From a checkpoint of a small transformer trained on Wikipedia: vocabulary 8192.
MLP neurons of a small language model. Each row is named by its layer, matrix (up: input weights; down: output weights) and neuron, and shows model dimensions 64-159. Each number is 200 + 30 x the weight over its row's rms, rounded and kept within 0 to 999.
After each neuron's rows, "fires after" lists the tokens most often just before its 100 highest values on Wikipedia text that the model never trained on; "fires before" lists the tokens most often just after its 100 highest values on Wikipedia text that the model never trained on.

L10.up336,209,234,176,208,200,188,135,234,239,218,220,227,160,206,206,148,165,166,229,231,215,201,238,206,227,230,202,163,220,183,239,185,172,204,162,219,184,128,189,174,179,219,252,186,256,199,189,201,185,188,201,201,148,188,243,218,229,184,257,197,175,208,205,113,136,224,188,161,187,199,233,180,222,191,212,254,210,230,179,194,170,199,215,219,201,174,226,186,207,225,169,257,225,237,199,178
L10.down336,256,247,214,176,206,204,183,205,183,198,250,213,200,228,185,196,176,195,155,260,232,213,224,215,238,195,190,202,208,188,206,184,140,184,221,189,182,172,216,199,233,158,223,210,257,207,219,158,162,192,177,224,165,190,218,246,137,171,206,220,137,231,166,194,190,218,220,200,266,184,171,163,234,186,170,269,207,177,167,200,169,170,193,164,218,192,243,197,201,216,231,209,213,210,182,212
fires after: " ", " (", "–"
fires before: "0"

L7.up419,198,210,266,179,195,239,207,189,161,174,169,186,198,191,231,198,235,228,266,238,160,207,212,238,199,171,212,211,140,203,161,190,194,192,184,197,229,126,164,243,191,202,202,185,185,249,223,157,173,201,178,212,212,239,154,192,233,259,126,180,164,194,198,152,222,118,209,149,139,228,167,220,204,172,190,149,177,180,174,215,236,157,192,253,183,158,193,204,164,213,222,190,259,213,153,163
L7.down419,229,170,174,184,177,183,159,224,221,216,240,163,226,186,201,149,223,221,247,164,179,212,216,245,178,161,217,172,154,177,206,211,204,189,189,194,206,142,196,177,196,268,226,220,180,184,235,188,198,222,169,200,162,243,176,174,245,201,218,197,209,215,176,244,220,154,175,186,185,220,187,197,211,197,179,183,204,223,136,223,270,174,205,223,189,189,223,178,173,209,177,158,235,150,149,189
fires after: ".", "8", "2", ",", "5", "′"
fires before: "8", "1", "9", "3", "5", "7"

L2.up449,164,205,143,187,198,143,201,225,256,206,177,224,226,249,251,206,250,158,176,180,164,224,188,240,253,208,228,202,127,137,207,170,204,182,212,205,112,177,188,187,205,197,196,208,181,231,180,168,199,192,170,155,218,209,198,187,218,112,226,190,179,191,228,277,203,193,181,210,173,185,211,198,187,195,150,157,221,237,205,223,174,245,204,155,202,192,218,248,196,178,245,187,218,197,192,211
L2.down449,176,220,237,157,244,186,196,223,143,206,216,187,161,176,179,221,154,178,252,258,216,220,173,204,229,207,255,224,212,162,173,199,227,200,195,194,219,180,166,169,253,167,201,201,260,197,172,238,202,171,225,182,244,157,203,188,247,180,186,173,231,221,187,163,199,166,238,225,191,224,224,218,245,210,219,222,202,169,206,188,199,186,195,256,209,181,141,211,224,282,170,158,248,164,200,193
fires after: " |", "0", " =", " ", "3", "2"
fires before: "\n", " |", "|", " ", "-", "0"

L6.up1202,223,226,227,223,215,229,202,195,244,236,187,186,183,174,165,221,192,190,205,207,241,205,190,221,201,202,191,166,278,214,156,265,192,194,210,184,188,237,198,217,122,170,173,184,172,203,208,197,227,188,178,193,216,210,205,207,209,199,209,197,172,195,195,156,213,214,175,148,220,233,195,203,188,179,148,240,197,197,231,232,179,204,134,189,214,217,235,211,185,261,219,188,201,210,204,170
L6.down1202,201,172,162,204,191,202,223,210,242,158,209,145,140,218,187,191,171,179,168,204,209,159,151,192,208,196,181,243,188,180,254,167,195,198,201,238,247,194,208,197,173,231,207,177,213,216,229,166,186,238,192,186,143,206,186,154,188,136,184,203,180,238,182,161,182,211,203,217,179,182,187,176,246,236,231,244,181,193,173,213,203,220,201,182,223,195,186,248,165,242,194,171,199,265,192,231
fires after: "2", "1", "9", "7", "3"
fires before: ",", " the", " she", " he", "4"

L2.up875,231,230,199,149,213,222,182,219,244,176,217,222,169,186,223,233,231,220,234,187,231,132,175,202,167,215,160,170,183,148,207,187,181,245,244,190,190,240,202,144,183,240,175,254,185,172,221,213,180,198,177,203,175,182,185,222,205,148,220,198,184,222,196,185,230,209,184,213,191,228,245,207,182,198,180,173,220,194,218,175,215,201,197,200,198,163,255,239,240,156,184,235,239,172,161,194
L2.down875,205,235,214,160,220,205,149,186,180,207,233,208,190,199,219,247,204,214,208,212,216,127,157,234,157,216,170,198,197,191,176,177,238,215,225,222,226,195,167,162,166,218,196,226,141,157,230,209,173,226,221,160,199,223,193,212,196,189,194,185,199,225,192,194,238,181,149,245,209,189,233,205,190,230,177,157,178,204,222,142,230,154,187,226,183,163,234,211,213,197,230,205,250,167,250,211
fires after: "–", "9"
fires before: "2", "8", "6", "1", "9", "4"

L10.up1160,193,216,187,271,237,203,184,254,230,195,209,199,204,209,174,195,201,213,163,149,144,180,165,223,244,245,197,208,228,234,177,175,232,197,202,168,212,204,231,226,236,222,167,231,180,211,139,198,199,259,182,169,194,211,241,130,192,168,172,298,173,188,187,153,206,154,197,134,210,198,195,189,240,178,181,196,224,203,239,190,214,225,148,174,245,244,184,209,221,227,192,224,193,203,157,141
L10.down1160,218,238,235,218,150,219,187,225,163,197,203,211,228,161,219,175,157,163,208,248,223,257,231,231,174,221,201,238,158,185,194,158,208,203,235,218,187,202,221,238,225,218,207,209,210,217,220,102,229,208,199,190,181,217,228,152,189,230,221,171,181,174,198,231,225,157,216,158,186,219,172,170,190,211,184,178,211,175,166,194,186,116,119,180,211,205,196,175,266,222,182,203,181,186,197,222
fires after: " ", "–"
fires before: "9"

L9.up1232,226,196,160,215,235,177,195,234,198,239,175,227,208,179,167,209,255,145,195,187,202,242,251,217,181,236,246,190,205,188,212,191,226,196,208,163,249,208,192,194,185,212,227,136,189,249,152,193,176,209,217,178,190,198,150,155,217,198,210,195,194,234,199,173,201,161,222,192,148,219,210,187,178,222,188,182,173,203,206,208,154,203,176,127,212,225,183,225,186,240,192,231,220,216,216,164
L9.down1232,198,247,166,229,221,227,213,215,216,184,199,171,159,246,209,200,225,152,261,199,215,203,183,153,198,167,247,163,163,189,212,210,164,229,196,190,237,173,181,137,173,212,253,186,229,220,162,184,186,220,213,199,224,193,216,175,195,223,221,195,191,203,193,148,206,180,165,202,204,196,248,162,191,201,151,238,177,206,207,212,228,202,174,213,196,236,161,190,168,251,176,194,206,194,171,146
fires after: " |", "0", "5", "2", "7", " "
fires before: " |"

L9.up1116,215,239,140,200,268,127,158,143,230,152,169,172,206,210,204,220,189,185,233,199,226,170,198,207,157,177,240,194,205,219,203,166,218,254,177,213,234,190,199,204,247,218,197,166,211,185,192,191,167,197,251,195,201,205,258,166,181,185,215,240,219,181,198,209,207,169,217,236,208,219,210,170,236,165,215,180,206,220,179,162,236,193,162,229,203,204,219,193,151,291,189,195,190,178,259,245
L9.down1116,254,193,189,194,167,223,219,190,198,201,232,233,207,184,196,170,177,179,189,200,169,193,194,165,179,257,183,183,171,197,199,222,205,166,186,200,229,245,200,188,253,234,206,158,212,190,219,149,165,170,233,172,163,141,216,206,204,240,216,248,258,194,189,175,243,180,216,185,196,232,199,237,231,218,171,201,226,199,241,201,189,243,178,239,220,238,242,162,201,201,131,146,192,276,196,161
fires after: " ", "2", " was", "1"
fires before: "0", "2", " of", "1", "6"

L10.up1032,205,184,201,245,230,199,161,172,163,254,213,238,274,187,146,196,156,238,224,207,228,228,217,242,181,174,200,204,209,172,197,138,226,197,171,196,218,193,153,215,230,201,223,230,180,244,168,207,230,176,182,199,242,237,193,218,143,195,203,251,199,194,220,183,210,152,228,236,166,166,200,213,203,234,232,223,230,226,250,123,163,192,230,199,195,184,198,141,137,189,203,199,174,199,188,245
L10.down1032,220,223,183,172,187,154,210,239,238,220,203,253,242,129,228,157,207,244,238,212,243,203,289,181,179,227,241,160,185,211,199,240,210,165,128,219,155,168,198,207,192,242,165,200,209,210,178,173,231,219,149,185,196,171,198,169,147,178,227,233,162,208,169,172,244,245,292,166,218,211,190,221,246,134,180,223,233,175,205,191,207,191,172,231,235,270,227,214,194,194,213,142,164,190,213,179
fires after: " ", "–"
fires before: "0", "9", "8"

L2.up608,181,211,161,197,207,224,183,187,120,250,214,254,131,177,218,242,267,191,227,261,158,213,227,262,198,166,172,200,237,151,187,170,207,186,183,182,183,232,193,181,222,192,233,203,237,209,200,261,140,202,151,186,227,188,199,233,213,150,139,174,206,204,181,187,221,197,201,256,190,195,192,165,186,201,114,198,195,239,197,252,220,162,226,201,213,192,255,234,131,237,147,218,166,204,204,195
L2.down608,237,216,204,219,168,216,215,232,229,154,201,220,249,224,171,131,213,166,199,201,169,202,206,205,162,212,232,199,183,156,197,235,207,215,228,169,187,141,254,143,198,209,193,204,184,217,193,212,155,233,207,218,240,195,186,211,209,218,216,227,176,183,214,165,241,185,183,253,215,178,186,194,164,146,213,195,171,188,215,225,176,121,151,180,215,242,118,258,168,186,193,218,135,173,254,248
fires after: "4", "1", "7", "5", "6", "2"
fires before: " |", ".", "′", "'"

L7.up818,191,203,146,189,223,150,182,231,233,168,181,204,130,207,204,126,203,178,266,186,191,172,223,238,186,180,172,166,213,172,184,198,189,222,173,137,209,153,202,221,189,205,219,198,207,193,187,211,187,200,182,192,223,242,159,190,131,158,154,202,164,195,175,174,159,194,212,210,183,182,202,195,244,194,225,236,122,184,264,132,190,248,186,185,153,217,184,128,178,236,168,215,210,241,172,194
L7.down818,190,194,212,208,174,154,188,219,208,178,156,212,199,195,211,151,219,226,235,229,205,145,232,206,142,178,189,173,239,198,247,179,203,292,206,249,239,211,209,192,175,188,138,206,194,172,171,240,199,166,168,171,140,175,178,198,201,205,186,256,177,167,194,146,154,273,202,225,217,158,219,246,171,191,213,193,196,230,258,159,184,216,198,190,149,180,217,208,190,238,214,233,232,193,187,204
fires after: " ", "2", " (", "1"
fires before: "0", "2", "1"

L9.up977,170,186,224,201,209,190,235,250,189,151,139,179,166,135,221,161,187,187,161,149,200,164,226,198,180,167,235,249,192,264,200,206,216,218,213,195,177,183,181,136,168,228,198,207,208,235,225,161,200,171,207,187,205,219,190,195,198,158,218,227,205,255,239,171,211,162,193,261,187,207,176,205,216,222,213,246,155,205,233,180,150,205,263,226,195,169,176,140,207,242,205,206,172,187,246,172
L9.down977,157,132,185,145,225,162,221,255,162,177,230,199,228,238,190,190,169,197,179,169,153,185,202,151,184,225,155,211,211,195,194,175,185,225,185,209,256,162,169,175,174,237,187,172,180,175,163,216,241,182,197,207,171,154,233,160,275,180,200,181,163,251,213,262,184,280,198,256,184,194,206,215,149,236,239,198,152,254,200,212,156,222,228,195,189,221,138,199,157,166,206,203,164,163,216,212
fires after: " |", "2", " ", ";", ",", " January"
fires before: "2"

L2.up420,234,185,199,236,194,202,185,193,190,196,204,194,148,155,210,196,205,201,209,219,212,213,194,269,218,183,183,227,193,223,203,223,242,212,222,206,134,227,248,202,190,184,190,156,268,217,188,184,155,199,158,214,187,220,207,166,230,178,231,209,246,281,178,224,202,203,241,223,202,202,190,185,192,243,161,237,168,185,240,235,186,233,222,185,219,155,180,202,179,222,169,155,144,173,150,194
L2.down420,197,220,182,153,228,160,204,182,142,195,153,173,217,211,213,169,191,227,196,229,171,204,185,221,226,255,260,160,218,181,204,210,253,257,143,210,164,234,243,175,129,185,215,219,219,152,193,213,168,181,236,222,192,228,185,200,236,191,200,238,186,146,182,252,217,193,166,209,204,177,221,247,213,208,213,240,233,186,188,223,155,191,148,171,167,213,197,179,176,204,214,231,143,172,215,238
fires after: ".", "9", "7", "2", "5"
fires before: ")", " (", "%", " |", "/"

L10.up927,218,199,176,190,141,170,176,212,237,192,134,206,154,205,154,193,167,252,152,165,210,179,211,210,259,219,218,242,196,230,212,189,175,210,159,224,195,193,216,245,188,230,212,175,219,203,138,258,190,144,173,226,178,138,234,218,193,208,170,253,209,193,224,186,184,190,177,234,196,143,204,194,193,197,183,222,214,223,210,147,175,228,171,197,178,164,162,241,176,189,201,233,209,145,249,181
L10.down927,170,111,207,148,233,205,191,250,242,227,175,184,178,176,178,175,168,180,229,192,225,220,235,134,191,192,184,198,265,187,223,224,181,137,217,202,183,209,221,200,179,264,139,186,198,178,140,199,191,232,200,207,192,193,231,207,227,169,210,228,219,231,177,177,212,197,192,204,223,183,197,218,204,237,266,208,145,193,210,222,138,158,237,182,170,173,154,180,172,222,203,260,224,226,205,208
fires after: "2", ","
fires before: "2", "1", "0"

L7.up751,248,215,176,173,202,216,139,155,174,219,201,261,232,149,222,218,215,252,190,220,222,223,201,199,191,139,163,145,235,224,254,195,158,228,207,193,273,202,245,171,199,207,170,189,184,179,224,247,200,191,187,224,183,200,238,205,157,206,224,196,217,151,215,215,160,169,203,214,181,168,203,251,229,162,175,190,201,200,153,226,210,209,214,232,182,198,230,222,162,214,223,215,160,162,195,171
L7.down751,264,174,173,197,192,233,235,242,211,166,160,159,169,211,202,193,209,197,185,180,248,146,198,175,210,225,221,181,183,206,240,238,197,194,201,144,241,236,226,161,238,188,216,157,199,225,234,210,202,227,238,142,175,230,234,173,179,202,188,192,231,205,205,236,161,217,213,245,178,156,198,198,184,202,266,204,215,187,173,175,224,197,223,240,225,167,221,208,187,223,200,211,189,187,163,158
fires after: " ", "–", "0", "-", "\n", " ("
fires before: "0", "1", "2", "3", "5", "7"

L9.up49,149,268,166,157,172,207,201,192,152,220,172,158,201,186,147,177,224,216,200,166,205,218,184,215,290,249,257,227,152,210,205,170,215,177,150,183,200,186,188,191,221,204,201,189,178,198,201,197,208,160,225,140,148,249,244,215,193,175,226,238,120,232,252,187,205,158,225,147,218,212,157,199,217,201,208,130,211,231,231,215,196,196,227,229,204,157,177,202,192,216,195,201,206,272,143,197
L9.down49,176,154,226,188,205,205,164,171,215,201,186,163,226,209,227,165,187,186,211,176,200,234,235,199,188,208,208,239,202,151,187,186,212,215,204,200,177,169,226,232,160,244,193,164,196,224,189,150,230,239,178,229,182,246,202,181,210,215,189,152,239,271,212,200,171,191,247,163,175,211,191,218,173,222,173,203,233,165,166,216,240,210,203,215,229,230,210,159,225,214,246,155,246,154,193,194
fires after: "1", "9", "8", "0", "7", "6"
fires before: "8", "9", "0", "7", "3"

L2.up1039,227,202,186,232,166,212,199,207,204,224,190,133,144,188,193,152,172,106,197,158,156,212,190,179,150,233,159,205,211,211,168,170,254,176,143,192,187,183,191,210,170,143,232,230,261,178,166,172,161,174,122,165,190,245,195,145,231,151,181,220,188,218,233,213,226,262,199,210,227,213,182,180,261,219,169,184,233,187,172,194,149,188,235,191,208,170,205,253,216,142,243,205,212,179,224,222
L2.down1039,225,219,164,161,212,219,156,167,152,192,196,254,186,195,173,192,193,161,217,205,208,222,235,167,154,186,152,187,235,153,187,178,232,188,235,207,231,231,180,192,257,242,194,256,225,211,196,186,216,275,228,202,214,192,210,181,155,210,221,204,213,204,226,187,237,169,253,220,151,212,206,225,180,180,228,238,131,204,221,274,156,236,192,161,263,255,167,177,185,193,191,246,204,159,188,171
fires after: " =", "a", "\n", " Cur"
fires before: "\n", ":"

L10.up626,176,193,239,176,170,230,227,153,215,239,173,128,268,208,173,218,219,242,183,196,130,234,208,231,181,177,224,145,159,197,185,170,284,222,189,208,228,187,162,197,199,228,218,163,184,187,171,193,203,169,162,219,185,208,195,227,226,211,223,225,182,241,193,162,203,137,218,182,232,260,155,189,200,184,176,183,210,156,205,239,231,185,194,233,198,162,202,201,222,180,199,142,212,210,204,196
L10.down626,176,173,169,221,245,195,181,251,145,182,223,178,180,176,205,187,215,197,233,228,203,225,162,243,194,205,192,176,221,233,248,220,166,202,217,214,168,216,196,249,242,194,218,242,218,220,247,197,191,211,205,247,153,218,175,196,206,210,220,190,213,242,212,150,188,185,247,133,163,193,199,184,259,201,247,237,185,198,209,196,236,162,209,204,231,236,179,192,232,248,266,195,183,168,206,177
fires after: "9", "1", "0", "8"
fires before: "4", "8", "7", "6", "5"

L7.up1167,243,209,255,218,145,238,186,188,229,199,181,261,146,205,192,114,188,180,210,185,220,208,162,215,206,179,193,172,154,228,190,230,234,242,193,155,179,216,221,199,176,175,246,238,171,223,199,229,216,230,164,217,246,122,190,218,190,233,216,120,191,140,220,145,206,168,179,171,167,211,196,231,238,236,195,156,182,209,217,218,223,191,202,238,228,209,223,187,178,223,204,175,219,193,237,190
L7.down1167,215,135,230,219,207,155,197,162,183,256,235,199,230,144,195,170,180,157,201,200,185,158,208,175,215,229,184,217,176,195,184,188,214,213,204,188,236,162,147,214,201,258,222,194,237,245,258,195,210,172,136,183,215,124,238,150,198,280,127,195,196,208,220,131,190,230,191,206,151,254,163,224,190,207,248,210,214,204,197,194,219,182,179,198,205,201,209,206,252,208,182,196,241,247,209,223
fires after: "4", "1", "2", "3", " born", "7"
fires before: " |", ".", ";", ","

L2.up970,217,226,166,229,178,234,229,202,203,214,218,223,182,226,186,159,170,225,224,206,137,205,215,205,225,221,231,257,203,168,234,224,165,184,171,192,255,208,173,207,174,196,206,195,173,198,240,218,240,166,205,205,147,113,235,226,240,207,235,228,249,243,182,207,162,211,150,198,246,151,175,112,174,201,208,262,151,216,255,214,198,243,231,218,115,250,188,156,191,186,199,221,263,183,215,200
L2.down970,215,225,193,180,196,252,235,197,193,220,171,180,232,206,201,194,218,178,213,192,188,215,165,177,197,234,207,293,159,151,222,186,170,177,180,149,223,189,189,188,152,192,216,179,200,210,234,238,181,191,204,200,181,170,218,220,194,175,208,247,268,214,171,198,175,179,129,212,167,169,200,148,195,185,190,242,171,213,233,226,217,193,225,228,142,230,222,214,191,220,173,171,233,202,242,211
fires after: "\n"
fires before: "==", "In", "The", "===", "B", "After"

L7.up181,202,238,255,190,246,186,164,186,212,195,182,189,188,166,168,228,168,232,187,188,197,156,205,195,220,213,203,190,176,247,291,215,193,255,240,176,214,151,245,203,169,137,211,210,173,214,211,237,190,185,223,259,223,224,161,248,188,228,215,189,110,226,201,217,208,176,171,218,192,164,205,181,160,178,277,209,224,165,171,162,225,167,174,213,226,170,219,211,227,274,240,209,188,181,171,224
L7.down181,197,182,258,177,248,219,239,203,149,186,185,196,219,185,165,152,180,204,169,246,218,246,186,127,151,199,218,186,199,162,160,225,233,200,166,174,221,274,208,238,283,259,183,189,229,207,208,122,194,189,184,119,192,176,235,174,184,197,192,262,189,170,201,258,172,219,224,185,184,200,164,181,230,222,219,216,168,155,200,219,242,174,237,239,197,193,191,203,167,263,177,175,216,200,212,181
fires after: " ", " (", "\n"
fires before: "9", "2", "0", "6", "8", "5"

L9.up325,169,212,252,244,198,197,219,207,177,188,188,188,246,139,203,201,221,208,183,182,146,159,220,235,212,182,181,199,151,182,229,176,235,225,203,210,210,160,183,221,282,200,197,166,149,174,242,199,243,212,233,208,220,229,172,202,174,230,217,210,212,192,189,172,177,190,182,258,188,204,141,171,201,220,249,214,224,210,215,246,219,217,203,199,193,220,177,223,189,221,219,193,149,211,214,155
L9.down325,200,188,198,201,264,241,249,203,185,206,187,212,199,223,192,246,209,233,163,202,217,198,151,214,234,152,210,224,235,139,131,195,216,150,190,223,225,185,165,200,253,195,186,219,235,230,217,224,224,181,196,203,175,146,202,144,178,184,215,162,217,203,165,234,201,181,177,201,187,175,267,211,191,181,203,192,222,210,144,156,190,202,166,207,202,249,203,143,171,253,230,172,254,223,187,150
fires after: " ", " ("
fires before: "9", "8", "7", "6", "5"

L2.up737,204,196,238,270,218,168,246,124,175,195,157,178,208,251,242,193,190,208,215,253,187,147,263,196,265,219,207,189,209,237,214,246,187,153,188,245,196,181,220,211,228,201,196,191,153,239,233,226,177,192,256,158,129,230,207,250,184,203,195,213,165,206,181,238,221,223,197,169,180,170,182,237,188,218,231,177,222,188,163,160,236,143,215,211,182,211,220,200,241,201,171,238,212,193,253,225
L2.down737,168,151,164,158,239,223,226,183,223,195,199,170,210,258,229,228,201,223,230,193,164,198,149,192,163,158,175,243,158,120,219,172,197,112,188,165,234,205,194,206,206,203,222,135,207,183,189,237,200,186,220,158,222,180,186,179,172,203,234,221,196,184,240,212,186,258,214,206,221,215,233,202,234,232,190,196,184,163,198,213,261,175,178,194,201,201,126,218,193,172,196,193,191,220,220,167
fires after: "5", "4", "3", "6", "2", "-"
fires before: "1", "4", "5", "0", "2", "3"

L2.up313,204,224,174,209,175,225,224,209,203,219,213,192,166,202,176,164,184,238,232,201,129,201,227,199,257,193,222,225,206,155,202,216,135,211,186,202,229,223,179,217,168,204,220,184,194,216,234,208,234,163,187,206,180,124,228,236,217,177,238,212,248,233,208,211,168,224,156,174,268,164,147,129,179,206,201,249,155,200,239,210,173,278,197,214,114,256,173,146,169,207,191,224,258,162,193,193
L2.down313,183,207,164,204,177,245,238,193,180,210,190,175,263,180,247,174,235,144,233,219,173,228,188,184,202,243,182,307,138,152,211,191,176,149,181,169,229,185,193,218,102,221,223,221,203,198,248,205,180,199,211,234,166,189,214,190,208,175,214,209,243,218,159,193,177,189,170,197,189,184,183,168,219,196,207,258,169,177,257,195,191,181,169,250,153,204,239,231,179,179,196,177,228,226,240,224
fires after: "\n"
fires before: "==", "In", "The", "===", "B"

L10.up428,188,218,183,215,237,254,278,175,121,183,181,227,235,185,184,137,223,172,231,191,181,167,173,215,195,228,230,247,267,194,220,196,219,196,184,211,213,211,172,169,223,232,205,220,210,215,180,250,229,231,211,189,205,259,156,148,249,198,206,253,167,294,177,222,206,188,218,151,233,221,171,202,216,193,210,178,181,167,235,213,154,240,169,204,222,208,195,213,184,245,194,213,187,207,191,186
L10.down428,250,228,202,169,170,237,188,219,171,217,230,194,177,180,219,190,232,256,207,183,123,181,192,228,191,274,240,215,240,174,234,263,226,229,192,185,207,209,230,248,187,193,140,207,221,203,226,184,171,191,225,202,204,205,174,207,159,208,173,169,215,225,232,213,202,204,210,127,196,193,202,251,147,256,217,207,238,202,175,129,201,224,230,245,176,216,225,154,194,223,177,203,277,184,212,196
fires after: "0", "–", "9", " ", "-", " |"
fires before: "6", "7", "9", "1", "8", "5"

L10.up647,203,220,227,248,166,192,184,218,171,236,246,183,223,197,174,175,183,230,207,222,193,299,189,245,258,233,208,213,182,250,237,184,242,178,179,177,168,227,178,146,245,221,249,226,259,196,133,151,162,223,149,223,214,144,194,180,118,219,216,241,169,187,203,235,201,185,226,165,156,177,228,203,196,194,203,217,215,256,156,171,198,163,233,218,216,218,203,218,198,244,192,184,232,208,220,153
L10.down647,194,227,177,210,199,200,147,220,182,138,221,201,180,230,186,171,254,185,208,201,182,209,253,198,195,183,253,139,186,219,189,155,190,203,226,184,195,204,227,185,207,218,216,205,169,215,213,175,191,225,190,219,189,179,228,195,135,165,203,209,158,224,165,158,202,174,212,148,220,255,164,217,194,214,207,186,229,197,178,160,160,198,218,187,239,232,257,187,247,205,267,174,225,164,186,209
fires after: " ", "–", " ("
fires before: "9", "8"

L2.up160,181,228,222,201,241,217,190,137,168,209,212,231,171,243,194,173,198,204,162,176,183,173,194,259,181,215,176,229,170,133,223,175,166,251,192,250,190,167,210,200,168,224,203,198,198,184,188,190,242,207,183,208,197,147,175,210,198,174,209,145,196,158,173,177,151,194,202,229,169,189,194,248,267,177,168,256,231,177,187,223,188,180,181,215,183,239,242,152,245,246,183,212,230,158,208,154
L2.down160,204,167,250,223,164,142,255,255,251,196,197,180,165,235,188,229,192,213,228,183,213,174,235,143,256,208,208,210,271,180,157,233,240,162,214,237,160,224,183,212,196,199,239,226,172,230,212,231,202,185,254,166,189,240,231,175,151,234,123,232,176,207,190,241,189,196,233,214,186,237,161,172,187,232,211,235,152,267,183,205,172,166,180,233,202,208,170,164,187,201,201,199,158,224,188,229
fires after: ".", ")", "\n"
fires before: "\n", " a", " ", " the"

L2.up491,219,241,213,196,228,194,205,215,252,205,263,198,186,236,155,142,193,230,207,204,177,190,197,207,196,188,178,228,242,130,193,252,160,192,178,227,214,199,178,198,193,254,170,236,208,208,170,161,224,196,195,159,180,190,197,173,211,185,208,195,191,184,184,229,167,199,245,211,189,183,213,193,194,252,177,235,208,243,233,231,188,191,206,254,168,223,170,181,190,199,160,203,180,232,204,191
L2.down491,183,205,248,198,212,237,237,226,257,180,192,175,206,237,184,208,180,182,238,237,191,212,170,208,209,212,201,190,165,178,236,221,232,168,247,195,178,219,176,230,163,255,195,218,199,246,177,220,241,188,200,160,174,211,150,238,158,233,216,226,173,169,217,180,125,200,237,185,173,180,241,187,205,221,189,228,205,228,265,218,211,225,186,189,183,280,152,186,170,193,185,154,241,200,124,195
fires after: "\n"
fires before: " "

L10.up624,222,211,218,228,188,247,257,194,193,166,224,177,226,139,179,157,170,227,231,236,172,169,218,236,184,193,210,191,213,172,181,182,225,215,191,157,186,206,164,185,192,173,216,250,207,185,175,197,220,226,251,183,245,215,208,179,162,235,250,120,219,229,148,211,192,153,214,185,186,173,166,170,187,203,167,165,190,225,206,165,253,241,190,163,250,218,202,175,242,195,193,171,180,236,179,196
L10.down624,180,122,182,196,261,212,209,154,162,195,242,267,223,197,180,219,194,204,193,211,196,213,236,212,218,227,196,149,211,256,131,214,179,215,205,249,158,138,222,145,184,192,171,196,246,178,168,228,179,169,190,246,217,220,205,159,197,236,173,204,164,187,216,190,161,163,209,171,182,237,206,199,203,190,281,184,211,181,171,214,211,183,189,166,235,248,183,255,287,146,181,249,178,117,178,164
fires after: " |", "-", " •", "×", ":", "2"
fires before: " |", ":", ";", ".", "\n", " ("